From a checkpoint of a small transformer trained on Wikipedia: RMSNorm before each block, 4384 steps.
MLP neurons of a small language model. Each row is named by its layer, matrix (up: input weights; down: output weights) and neuron, and shows model dimensions 0-95. Each number is 128 + 24 x the weight over its row's rms, rounded and kept within 0 to 255. Numbers have three digits each.
After each neuron's rows, "fires on" lists the tokens most often at its 100 highest values on Wikipedia text that the model never trained on.

L10.up60:062101115160166128121114173106124153108117158077144099114106100115119145110143102159155171079125110145142143122161116114146138135130140097103146105123075106109134142155162145133104129127118161146139118078115120137117154146146123132086144119127101124146128120146104145085108117136079130069
L10.down60:126127120156113133104149115161159107143123124170099129149111129108088124133112136079149161083122143130096137178125114095151137133089147144144153129131113146087109101103126089090145105142113138131108090123124142136111135204114130102096149124151181135117136151127120129089113096119124093163
fires on: "e", "\n", "Ch", "n", "ed "

L10.up107:161131130150121090082145073111115152144116175136158113132148127115126150118185131145104143062129132125097148112158166109118097150104081134127124138071108123120152138129140133161151121131138123106084136097127173116146167108151136165142169157128119159136136109145127115130170132119189104168
L10.down107:136139109132116099078115110125127134121134129131122102141170165093133123085117143174125127130108166088154117124117150108137099111130155160123112135110133129179155125130112137096129130155134150091158113102143096103134179110121114134133123102089099187127164143108150102126123144121105125132
fires on: "C", "St", "H", "st"

L7.up186:117096102112137136100109143154158085116144159112105138158136137114107134118095130084099148118153152126122115081112113133112154116121150110099123145103117128123157083161111138170158158132132145140169151127146110140148120116110143153133154102128160143134142106072088116135144129122119101159
L7.down186:123131091169135131089108143108168164145080096140115118126141087105138156116150166110119144129162099113133126135149096087144149164139129134155148095126114121155133140098091099126111116156115118117138121156102121137159120138171130118117119131142119144133081146155126158106113138135094096153
fires on: "N", "n"

L11.up315:136108091104115139107140143130116133129109113211153113140140175150174103127130063157110117106132180146135148159121124103128118132112135152090171115145172107130125098117152107119126147067137167101132147111134133131145093157111181152103116089128104117164135143149134110139135111147115122072
L11.down315:125175129128152114116124125177164099136192132119113101107086151085106145148151126167134105070160114089108123127145156170152118132114126118079118109151177121131111127130120148113173135145124116126094093167156165113133147108159104105121152127102161094077130109139137103135150121140153142134
fires on: "G", "h", "K", "ag", "s"

L10.up96:150099139130120123106150111100105126123114133110126116165135160099103123118138121189109136136147124096132174115175110148143100073117129104158133125109101122126090120158102150123112126159117124136145078097125122128101063125118144102078119180082161140141143109153146121116136107128070110144
L10.down96:124164155134146118143115147099105098119137137118091170146087103144148150131133108144185115134117072118154108125107115165071156140127115169122092132158109122112168097092151080154140113115117118113142186140123118162159084157083122144151142093091127110074122132120100127129140114112147153119
fires on: "had ", "has ", "of ", "have "

L6.up211:175190097136110104145097127145142151141162165146098120119156142138112137130110167126135110174155135120108117104145178144149169133140125109095113126133107124136148144110134119108135135097120144127154153173150187116139133126105148132101112137143090069127150150096141116176087126128106069106
L6.down211:118122142161171103165100161110168110099122110168102156112153114128101148161129128151133148115134120177185106125147126161139135071115132123139153126110148138113157122119130101088155144141094150129148139111117155123134164144141123133106071147164097115135125134140132207146151153126132140111
fires on: "that ", ", ", "between ", "us "

L11.up476:142129124081080077131128079101127169128116130132120168127120119152130108114124134094164122114159122101112138118134161107117112135151084118133159173142122134066124146160161111145130100092074105126146159137117097135126124109116096162150134094168148109134151104140122125143120158159110140097
L11.down476:115146105152160170126140134148136155162111055158140112138132174116105112128168115077124162136142150125116148098172157171125128105150123131131131062137194113138138128170159128130148142106134128108131133169154142141159099134148138111112106144158084175121106166124125125115117092089133163165
fires on: "s", "\n", "S", "Christ", "dec"

L9.up261:149108120149113125104152133145106158148149139117130058154090131104122162114121074153100153140110146115145129105130145123144180151085092083140148126090134147120092101112108101139116143136147121114161127112076126140123160128158151160093174123143128137122118138147136115118176129092135115173
L9.down261:154148147149182128112187115111174138137140141111123121139097088112128171111157170149153153123105126180133145131141151115132133097120131150140090107122079164131129124129093161154100099153111162113176112176106170191089116187087136129135145136153131142117093108151159148171142131134121104148
fires on: "St", "R", "not", "C", "Th"

L10.up314:158128110122107084101141123135132130116096139163127143087139119147113157132142135114108136094173116140134105158115100154126125135151112113090127142117172063120125117103152126171137154106129153164115127149124145093104178101156160123098078097199134118142126140101184133149113134124148118093
L10.down314:120121153135162151156115112101127151140153044096115148139135113098165116167142143145116116133113098142124135137123109120150128116108093122125154137132100125119091161124170126142120128113126141153126116099109122107120138123114131136097124137096135157112162154171120137139113104114118153140
fires on: "p", "gu", "direc", "b", "w"

L3.up630:143112166092084120101147156138130136147131170078128109100122093121178121131132157105158172079154154113102090104136104126128117112154099158142143128126106147092148182152105123105134124131095103115166132118123149111151114146133137157175135132122154113096131112132113129147153079144107149116
L3.down630:131117128108135071159152112145128124141095142125155120092095099138161129146124114105116130128152154163139102168157158072111085157121173128202146129088151123121132103134104135106162130141128100111142145145055139122125104106110147102107115143110139142159097150083128102124130142128120131118
fires on: "st", "and", "sk", "ist", "as", "ath"

L4.up164:148122164131106084150154111140173134155093168096134086128106143106142164192151093153105128133141118094156102171147106126134164119092114125113167101104140132153105094120144111140222104132102152156131118121096101141147118135137138133128147112133131124114103107102131128150100150112111156101
L4.down164:111112148146175123113115159118174130073138114161153131123111108156180111172160163111109118110126134170133130093112117110136089138138123113137152141115146097126152095087161144097174142101123119109120114145107126108103110113098154142129111135147120105141118148134157109106109158205145097132
fires on: " ", "pro", "es ", "took "

L6.up593:131097127123138118137157130156148182090122117103166141143129081151150126106133133105146142126151141141121124170139151110142137138193152183117148135112107162166113171150174149119126143116129137132165133108180139160129151169165157148124133113125118161119111086100128138128092123117140142125
L6.down593:128075130132090139113145169187099123119139105114118142132139087135113142070123109166152113121132138164148124137134109127121140110121087137137096144116158118103169068117144108158104172129171145170101123122098160130131118127156117074101133120111112135107140117130107155139134113105140154112
fires on: "w", "'", "t ", "was ", "were ", "("

L9.up442:135133103087134124119095153134123114143129147104159165122108103111118094095105141131097113087145147132154086096169098163105136131129119130182131136145147142096119172089167135150094155131143147158136137140165123138114107115183140133170150120092111149081115140100160077135101086116136147146
L9.down442:172131158119139193101123139108115100119141158099126136098148098100124111114123144125112131131093125113126137125127114151102106106141087115155157118158144161077103113153095107138103094116139139124153070149112133101139093137100178140134100111149120111114127142154149137088109094113122150151
fires on: "A", "ub", "mov"

L10.up525:137159139117124119151109106142157111135126131140121116110132118112076108097146087114098101117101132127159150087144144138081143138145135124119168116151109130115105132095157133138165161104112102118149120134161135088141101115151119169123149105149110138147127138094112162126185148084115124164
L10.down525:089097138089157111103098155121100167119158106167108167124140096104099114143099200107144140074113160091164144156109174150159154153109143121086135132149111131121123137108123117146118125087137146114147140079141161155113147106163180147101107116151143135086139169122116144137155170143144098166
fires on: "T", "H", "O", "N", "h"

L8.up474:119138127108122124082166081137145122120119131123127176103120135173100207097096119122133152109137131154171126175127120127116119109138106106134175087126143136110141122115105140112141119148135164158166096081145122088108139129108132160111125087116127146162130113080120133149119115066156113124
L8.down474:121107099086128115155151103107095075116129124153112152080095169124094104114139128155108129105146143120103150155173113097120142158099110151136137133144148145102155112066119145138115090176170118147140128107111098094140084134125135079130147086159171134144120122126127147103111083123160107125
fires on: "u", "su", "gu", "W", "Su", "w"

L9.up74:121152110092147109080105124104146150131128128136206112110112160126122124115141083149123153135102153091114105128073126124144126133074120117156132130115095135141124092152122104111105158158165128139135115159121128146132147161129154154132099144161139111146121104110130104123159146144153122081
L9.down74:145146151154132148106100117131147100091148106130119116096162070107139130147169112129168159129146117102128135147133157056117106145131150143149125130115146115131120102095130110105091088112143111140110098113119124132137121166150151127153109107121167131194083139161114114108120158149146116130
fires on: "th", "ap", "ot", "al", "em"

L6.up283:129123144148130095137114124116138136097128122094132061161147102093095107101113147158180126115131177090148103076116140130153137114114113095135124099141113144113107127160126123104108149100123141139103101083133113128090103113115137133145088123123115132127097194133149110131144077126104138113
L6.down283:117107161095174106146115128091120128153107123127129114127108154099157121174130130142143118136112095114118149167159101137124116108142084120166107115104142113117152133075150129179141157106110130147129089143139110119132134166122121158125138143117086175138133077140141083091130133139129115120
fires on: "in ", "of ", "an ", "had ", "id", "ot "

L8.up230:129104146145149095127106152141116115119121147131129129139157148139108130128090122111131161144074147115145126125163126136138112136113126128118096117128119156158123135121121149129139111136094108159165158144155158113177115157116076169136121141109090133104087066066080168119137117115137118111
L8.down230:120160117118097153107177109132105130169157091126123174133105147119120161159161121148137114131164142116139130126138120159125147110078127124124146164133106148128146145149142127122126108146139080144132078155133112115127162123097146140161097143120118141148137166117104066198134120097142141130
fires on: "tor", "er", "ber", "ian"

L8.up402:106131164078133114120129154086117145112159138122122158127129087146118144107108130125096124115147128103163093121140142172112149087119166122099114140137079143105125139139123092138127148094146139116111127161120126135146094140185104075081108156080128142119112186079102114158084150099145117113
L8.down402:145155151109136116122113136115108133071129107092141162153118099133142098084121111111099142160183104137140099129115133108078120068149164143154114141122121108106108092155115155123102098120135107118102131112133123105119105130103141168137123123127100152155082137130090109110082159143080096162
fires on: "T", "ch", "W", "an"

L3.up81:115124153141143113135138110118135118156150140150136115097112113059116143153084111147123116139137100154161140139116121135116144155137132137110106107169101123155169130134101087138120127105104168144105148150101115122148085081129097149128122157126103127130169122127135136165117123147108113120
L3.down81:119133148127120168102086147137182135149099120096111155160108153152120129114167162113100147112095148139109131120132143088123137148091163137154114139091115106131141124116153147134144136134090088105112125100125118121137144141109111102145128119130154113125139145185117128091109107137195093159
fires on: "i", "n", "im", "m", "adv"

L3.up323:140168150073104113087116145170111179124135147118122145110164122169066151078126138137151141103170142096150139122169101095133152145126140125162127139123140134105107150117128135114124103155146152139120160127144093117166140142097126120121116125161092151123145122117102122119065110083152148115
L3.down323:162159174105108119131137146173127132124131171121125093117110149175129141059111112121141126108134144167124176118149127144124149107137122136126104186160119127153108100152112141099152138130152116148118137141109101111129105165131128098126126102180131181120103109125176126152135098126133119112
fires on: "ap", "kn", "app", "en", "dep", "appear"

L7.up463:150153083145122148105130103093132140119101096152157102120124125059123120104147104167116116087110115107149141111133111107120138170072122131115150149129154103157171095154109119113153135104144104167153114096102093106117144135130145121157153119115130122079153116115119170146122118110085150107
L7.down463:074082078175163176077120151107145176120127143101109103129131110130112130128095148128122165123133075104128155149132163159141097138123122092106121133135130176131136144138110127144156104112128161138123163134109134128117103126102109099131140117136084132119121156123165148127124087101111121121
fires on: ".", "202", ",", "200", "201"

L6.up62:139148141146065112139153145136060163137162081142134142097113143120140149139122105112156152149100129085159134134151132142150138124116098159131117122102147109157118147158101143146113129103141147148119111139169169101144136149157105096113128112107123129112119067108147171123144130109170118117
L6.down62:130097158169101100141132117128122104143117096127099134097104156122146111130137145118143140129110139141092109115179091166123168143138142136167078149160113104156074090143126174114185138104134103117106145102104116106155161137124107151137160155125104127126107124139092112125140157154112129131
fires on: "-", "er", "st", "tor", "er "

L3.up102:142157101107093088109092157138122142140081140157172139128169119128138133144138156136136148099143101105159152157086149086118118151145112113109150126111088146142117148108136142117141129141170147130158147113150126128064118116134120100150118122138166127112169125120123119113144133170128086143
L3.down102:148126140126067110134103124116125162112125119135159140103124094093149152105141097150171147084101108159124074099122113165124121149124169084134140105155139140109125176119112135103131111138162108124149149135122149121073146115133128133160144139151102127097118155118173122123109145150086141107
fires on: "y", "ep", "em", "è", ", ", "n"

L4.up350:178167139091119103131109113109143127139167133186132119155128151132146153105124129166138137098118175117147141134139144126113108138129142102126144139127105089124154155124097089147148115139071154105088118145125131138128106115100145144146121165114135135114154120097083131147147124124134127142
L4.down350:147072129118167154102131142138099107078118077094135156147092126145116104079086099116114124090130143147174126174157103138107125148127126096113120142125061140129150106143103109156164120114142118174128149153118119116132115104129162107167131121116142142112140123186134107113118098157149085141
fires on: "n", "m", "ch", "i"

L3.up301:121107184118132144125158142124141131130103142101140115077114128123126137118143084131068156111146192084110143098172146134112151127122127117138127101067087134156150153132130083138132121122145134119086164143171109120134156147129146139145129125121102128131110109158069179133099172077139105140
L3.down301:124141167131107113115104099128136159146122134161128104097140162101151127130139138135129100118106106152167177118081149099100066099123134104080094144153127102099120150146098094125150134101168107103156105101103110133174124109102117148158155102182138175165124170146127139137128176140130090098
fires on: "code", "\"", "t", "ti", "for", "et"

L9.up104:114087170142086117125144109121136134155155102105143148128177107141098138098139096116126134132111145155130117147131167140080102076107151146130161102126131131128157144073128131125110136117167152099202140135128123146148120097130125157130138118174136094116151122084151139103158152120113114152
L9.down104:091093097144129109161086169165102175102114113110092121124106150185161129100139142140104139141128179136151127144158116131126144119138123103085137082143119138165123116118122138100080133097178174146159149128088145166144125124144136155161150151099122095129133117144138108126163122087124108147
fires on: "N", "O", "200", "f"

L3.up543:177082119126130133148130099155153106119133138140126104162136163076164121155093165093115118137109105141160122170075171137079101125104102112137135159166113145163166107155103100147116136132132140124147184130121123118097067131130164138142090108141136151127115170126150140152109131134076119147
L3.down543:130135142095143125159116152121148128133138101172132119139156123098139167116089131154151087124082109098152123151159106135113105129112136181160137095121056066138120109145143159108134113164102130130120121109125090133155131133150148111132123123098060102138134145132129152138163088142122122132
fires on: "d", "id", "m", "l", "r"

L6.up336:155094123136135121099160107081123122137144094097127124146118142149124124137126183081116153108129122095121141097119110122138113116167134133109142104154145181127145136144180159123136106151160145143146095143168131096121155109127135156183148095142152127149121175167116128101137164099138162133
L6.down336:129113141125132130120124101113107113094088069113130101109111127116121118094108173149137165115120126164126138170096156136179129140108141130141101180141107154133181112124123136144142118167115156080139128160131092119126110140123142152162124097090104132113142099136110167107145083154129110179
fires on: ", ", "and ", "or ", "ual "

L3.up272:134087118119116175107146143124145160095110144160173120149154120110134131160084127159129127154164119131110139164100110139113150120138122142110121124090136143123128125150151124101149108139134156086111132171124098160159115129145202133113150098172175148137118128104117104068148137134134146128
L3.down272:111125117119138095139117130125122078109117092115102133122072130140085129118110108105104134118119125090072128107116123173116149106117129141121120147130149172117138114132179122107153135129108134186124126169160168167159116142129141131119146096174118145170155151125105117144148106129148127137
fires on: "ro", "bu", "c", ": ", "p"

L10.up614:124124154137131111112136118124093104148098126133147094138127112117141108120139148096103112107109088128182123172174115130158147125110149106115156160085154094126153069159124111132161126177122119133140147122088128164117142089118120049140146101128144183108095113091157126140138100131104157133
L10.down614:140124151122115163154171114105139126115138131188105144154132083160133080076111124160134153171102122088122135117080121133125121116152122110125124118085178138134123137124156125138122119141125152153124128126122125132087093097135092110127123153144081122093149114088141113085095130140107118115
fires on: "202", ",", "pro"

L3.up346:148116073108120126120136079086138122119159142139137156109092134152109118108151147128106164118134117089130120083122093157147149113162142136112182122132166180150104106115157137164128145161130140117129108172162129124112093120149081121131119116112150133113136117121134160111074076113141127113
L3.down346:142135131122089126107142160145115134110096121090117143134102129119123187123127095052175105129157172158102159078152117177136180125130105137137146163115138127137151125118138155103145186146132101130114088174151148122137140127103093127118121115090119109077128137146120121120119111131138166153
fires on: "R", "El", "mov", "conc", "ir", "Athle"

L4.up161:155165129127149131111108171127095104120104128113146142115149067097125108106091152093126126149127144155117119143172164103140125131140122142115119151160127126153150108096129127097124149143183097105136142139132126147084122150104172159107123099096117134095158165148065113113114177088125142111
L4.down161:103156113083157161157111106105129149132104132176140146105086163141169150152094103145127120102162112096162098121098132173137096152121149129140130109082105152100113138112129140133092122125114152142128116118126164100104133129121137077098140132120173100155112122099095128131076061159119104078
fires on: "| ", ": ", "; ", "at "

L9.up217:123102123138125131160136127135145127114090157117149152100131143161120117130152114123154146153122217080150144108178114062116166098092172142114090144121108104155114115162159105109134152111123127117140125133118116117074178112114126106123136117095156184146073103124091156145152151099115128094
L9.down217:125161137132155110154124115179137091087125131154131181098133113151118110103118121138151157145191138141135175095098105133101116158151100092149084138116154102104140187151158151149110141125179129131129141143150128124178158123111112140113143182114091156124142107128127120101116108142139143119
fires on: "for", "et", "| ", "For", "rac", "met"

L6.up370:172158117118125079157096105075155128102132145170120152161127140122141127124152121102106138104103153098162145134123129139132147134127151131138101153163168106147176130165120121118121183132120125127079149122134176132125154119117118111180141076134111107152126162108130092113114140126148146098
L6.down370:100126094099116143114125143118129114133156132126132126096139126132129101178145150126147112161128152100168133133126164068127119119134104144114134159116129157123070094122164109140168171117098156113082144113123114150079102135170158122124135115130154119120121150118123144100102103148119149110
fires on: "u", "ug", ". ", "ress", "ok", "in"

L8.up497:148123158147115122109162125093057132127062110132141116140121125139113144108147157126135145116116135155125132154125114103158167135121149128095146125134114107118116131105187156115160125137113150119131126144127125160170138145148118130165147116124160113084104146118156157164122145113124128088
L8.down497:119123110127151163154093136115116106111117121148157127110188117153123134122105154113086108139102130142133119077137131130163102140131120099111145096095128125101127145120123139109142126169159137143147114174122102127128111151153069097111124120094123124141126104080134132105132189146097136131
fires on: ",", "E", "over", "o", "ti"

L8.up532:113112101151117106128107137131190094134087104125068127136135143127106122142095088139117164095088140152143153127148161098146088132093143132095148119141125094145104129129176113121150104137088132111126098145153119119124125147119142138105132079123088077108168130090124136137120113151138141097
L8.down532:156142151157115133113139146131101099124145147138161154137133095152110117088142108134145141133127113114130151093099171129163104113094126150131146087116120126125146131159094155117136149118133148136135134139147161207133119128157121108152148095087181087081123107154128131114155126135139133188
fires on: "H", "h", "B", "K", "g"

L7.up608:071164134154146112081172145163097143173104160116150116089113157107160139119124164092077109106135162117108117108192104123156133102095142125126133141120132125132170148099151142157121131110118142142164132124150146108109128109109155144109121132140138115131108138125149139097115103104090135145
L7.down608:189182137182096121117132125103052117099139135113090126155128089125115099122120141176141142095097161081117141133150122063092133128105146137111137113136113167127094107116098138121070108136131155126081138106094140079126124132080141123109155153131157088114152136121100155108100126151108108125
fires on: "As ", "ing ", "become ", "became ", "According "

L3.up1:080168121129107104142129112109113165149129149176123107117112152170135134112127156123119134114129111137119134114127111085132152130126161106108113136107125157090067114108114135102129123111147104141094127109166137108135162107097131132150097163123120163127158133106126133088081128148149148125
L3.down1:116155098120138121087101093133121153119109081182124082096129105136137160190169170143130138124130133115159126117122138147141121144111125102093136160199136161122127121118163142105156147121150134124130154108130137132132106137110127133128121136089119167141149144142159126129122100118120150130
fires on: "serv", "pl", "app", "review", "mix", "appear"

L9.up40:134136148161118084103133069141087175092112109130103129088150116117095164075131142088119174082181126170102162152112132138162159151109113101120122124152125089120146132149097087147125114138119119108134168142128112133110095099178122124129119062151149140142112142130122145164150153132141050092
L9.down40:153100128113113130152126145115144115132169113124118134134115149143121079104136150124103156144113157085123092146135087111126114111159083125124114114162097105095146145164090155126141171100135135101164094172148121155116114137112130069117167131127115124105107144133180114137134138123105129169
fires on: "n", "s", "\n", "m ", "in"

L4.up606:134132096137129131107108100133148121173139156087130091117134099130158153141117131126089125148135171123137097102132162090126117169123160114137135132140126118132116113143174150164157157093122138175122151131133149120134089099144155154119132079118124143162144109132141154109143180153081119145
L4.down606:144119118144158124127117165113126137141148141147157100123132126079144152108091137187109121070122122138125171096135137167084151122128089123110105134135075104117124129138087143104110096149149158111144113087120100088149150121126169117084169156170166143151094145114157127085127096121164103147
fires on: "l", "t", "n", "pl", "fl", "N"

L10.up450:122182102111137134110107142131156124115169091106152143115169116105113173106137143136145136082114166096161163118125147176132125128149108129119150110145102126133093097116187136122152149105129148080098143154143119112130112130119128153215108134168146144107126098098137117127120143124120149136
L10.down450:129115130152133123166138120109136104102097139134136148097123105124098161108117096117101125195112120174124125111102123200137168134120130135123127148118135100159139125156134116122117124133144135129099083120081143148116117138140118133128147123126132153153092157101132144130159082154136151099
fires on: "r", "H", "R", "p", "Br", "an "

L4.up244:156100111133154168118145144176113160120118127133119116156138135148123143141143110162113134144134118161166134143133137163124113100124123117133103122104164127145114151103138147163140100132147120089116130091184174201131133156155156120097147107135145100078151146156137103139176178125107139121
L4.down244:097143096147159091142120144179121062157136113117095092121101131137140130110142145139116153140125128148085106118165122100114121093105113139081128131118124141129117121129168086089158145100126159175102128116124134112088136114124133156122159096138145131190130104133085150105136130143115160102
fires on: ": ", "e", "ing ", "y", "88"

L6.up429:144178115141127145137174091141136128127131113167116127134130093095118138107141118109123112110135139117122133176170129105146155122115148127097114130124147149145131128151083124096134140123096119147134121122135060109107110151143163153122103127143136091136122163113130117109145146143126094149
L6.down429:085104111133152088136120124147104178144130090114082147137150113150148105127143136128137140100095148122147138122152117101154135139167197127127112128146151154166139152100163134156137135176132182087188129101122142127113145147182140171176139117144092155142122130145096128132112172123130135113
fires on: ", ", ":", "= ", "to ", ") "

L4.up504:130097186128133126091151127135122125147141168169161116173102130146163175113125110147116109078085133135158099151138161166143138119133106170120135119191121134131162108115175112122147166133128127132170137142138173152118124117116189152099150161080129154134121145118135100132134157121166109113
L4.down504:112141133133116123129125124115161130150109142109098136152136105104164143164156148096144132134090164138161134134122111099136111116146164120117107158067108140155098164132124108156110128134143143116141146104132115156122126122088109107131106097123175128105165153115084125125165091070112175117
fires on: "t ", "^{", "ot ", "ing ", "ri", "ive "

L6.up567:146106112127121129099118117123114134137136124086067127077145133109155123112127117098094148092129110123178111149107117098159151093134133131131092127111133120133117102133126139125121145145117140117121127129101092146127125150107178081118122104106155124166093150064148145125135158153107112152
L6.down567:158088137160173112118152131142105119122098066154130089088133111127156128132102127090171106099139101164149136119152167165115100131143097148146153149140127134130134100137127147127096141168124129128094080136120146131122170156126161147129167158143148131106151116079133153172134172133128099106
fires on: ",", "6", "pos"

L3.up475:155119102093178153115173130139118115155157139105104124082162136105121134130114170126151113149112135153112147150097142087100119154139096092108129114148121145151140126154139109133114148132132073117122178104180096114098091096182130112138103092142143164124129186119147106135127112152144123135
L3.down475:110073138116129144149112149106084146123111132136082088085129174135132165156081104147119116137136113093106120154114147124119128134122133110114129162161123095131121120163104168097140146112145112136145147104127138152080140125117163095117125109088162117150094114126172138128111143092114111091
fires on: "d", ". ", ".", "r", "D", "PO"

L11.up425:133192139103143143145145156166156109121175160111130157151131136130137160110136136107127132123139166156116164100144128124105121132144121169142151132116133079100127121080163130164166121094144094131171114161154159138088146135124132108133138138141116150094131110144143105088138140111118090119
L11.down425:113091133133145111113107104175160100152161164123102178159120156156113118159110128137183110153139147100103088115148114181128145145158141105102118137161128161138157128146150074128123123097119115115122135131117120131126147169117131136170082138134139066169121101149127109152129103139100151162
fires on: "R", "T", "Br", "a", "St"

L6.up427:154115160117167111133081152143171157144141146126097103116164118130135080144146077138094143134105114145134103143102122150152154111134106117163129136117140054144102119113152137106119114113126102146120069117130128141125119127129143184092170059147135105075102114127100131140148127098073084109
L6.down427:110133133139125155069145076149126123143118124128130103115097109145135093125131148118085105139147112111139085132116139092125129104113134119127090106120123192117148137126124141156133126113140122135147136123124157120119122095143150078136144158142196168129104176119121151098116125130080130100
fires on: ": ", "11", "1", "88", "17", "32"

L3.up460:137111131107121118110130131133145142162161100149140119116112152124136129105091127145143127118171129081182092146141107187093124122153170104125184155127154099157089141152149137141128185088092118129103122142142112102123113108105141101161092144125142086109128148114125121111119092118098172128
L3.down460:126085141118164155147095118088128103107129144101134092141065148158122158166164081096146140126152121159116141137134112146125166166139121141110113130125081093098098127147140144134130130148122080151120126156133118120126132146167063102165104105112111065106134153119162093148150135135100111116
fires on: "form", "cl", "pur", "to ", "nec", "r"

L11.up550:137086124100094091093121136132161108129096149141140131093164135152117110118142165126124142110121132096104123153111066117130141114193156141141132096094106130135186094107143137128142134114137175116115141146088110155101150135147175136148139092177156152098175159093131136119130131101135128117
L11.down550:102129151131134149166107124159129173135159152122160180098103142145165110125112119167104157196080086126081107105121120106135095128112156109143113155143117131126135147087124132123146140080162120147111163136141134153086194123123151131141105121166123117126116123136135182150147113090099123159
fires on: "co", "pro", "ro", "in", "- ", "bu"

L9.up610:156182143159100116098133107172131126104116120100144139115123142109143094135140140145142113156083167115105146141103116127095167120151143161117145096102117139135164178111165132145128133123124141117137113129127104121114117100112152140169129138150174127110209102148140071099114081157122104137
L9.down610:087137135088113081130134119130113098177093118122097127105105145110132159138151111129132106128111164110076113132127130152099093121156139103158139111148141115084076104146137145115125105137134145147117148126115093166166095105142141155122096117158103145081139174148146153140133108116144102105
fires on: "and ", ", ", "ur", "; ", "em", "0"

L6.up175:161145151159111120120164145120126164113119081124130147129162126135111108105166123108096172142106115126162132106134151093133181105153125112108182102117110115193148130144120101146157073105191126125119137135138136114077131109132119137152126077103140136155095137123139105128149136110162114156
L6.down175:140121062142143130166125140158109141159110133154180101170069129115161123147091139116137115139147108153117135116095137123107128125140144116102125100121109104147186120091133134160093132152078155189087126132093105140067119131142145128126119080113123119120123133181121141147138144135100161151
fires on: "and ", ", ", "|", " ", "202", "200"

L10.up63:144190111104112113162084120127105114099165126135105121113160131131128146114099140100114091129121153144104104168113125167100151133143122118127080099099118150114148127136128135121160104132161171099125173129145119135111099091132120132154117142090135099127097103145136135162097106103111105126
L10.down63:145148053119102101119126118159102116136113102145158146125149144134098112109162133117124176121141135122107143096119160152103133128099123134166124152134193127128143144090123147149105099172130134111130141140138136115113093099119166159158135133112120123118157108122128125134106122143119091140
fires on: "that ", "which ", ", "

L10.up212:135165109118140137093088149155118146117104123110147129133102113131141129097200101136156148130094118110137104115121142114133115100114154123142132104100124052144118129104149090140146130144114122112114047129117161161145160128136118153104147109204146114150144096122156163156103128142163156100
L10.down212:126185131119146126128153143102150108162148101134166124079146106135162093130134135103125104134089116090100125139125129127109168123126126117140145147156109097120091119119166137075141103142104139115126124165108153066127112183154150110126140115148146162159166145127121092115079149146116124125
fires on: "tem", "ap", "di", "im", "ip", "Am"

L7.up182:140159117130152152143152157161114118135131125124144123171160167143097127080164158102162138133138122082150127173177154150112184092107099142119145168079130108159160128157133156125142141171146143099144112131110095107169112122119165106117132132137166134127107146121127097162111171146117116112
L7.down182:101126125120112120122111121137141102145114167148145149083148100102121146212140147107137139094201152160163102168141124130130119122149082137123137144107105106176140131150134149105144137112154111144110118109130139130111099161107119113145149102137140110144137097121120123116096095121116106130
fires on: "0", "197", "199", "202", "200", "1"

L8.up122:109115111143094155125087152142149120136146095133139152112175136110079125112133133145125143091129148124137065092163105163123133149117113108129107101105116136121159093104093186134122142128124125107145090130150116173144116118167089106171169156124135144126135156083156152109125095114156115120
L8.down122:133095123133133131126106144163088155139079139163099113108116111150151117157159153098138148129145152150136123155143131142164138081142094110086115065142128157085131157086105087160154166129139110147159155098119126159094125125156102126152136119103128141130112121181132171159135135139134111154
fires on: "I", "N", "A"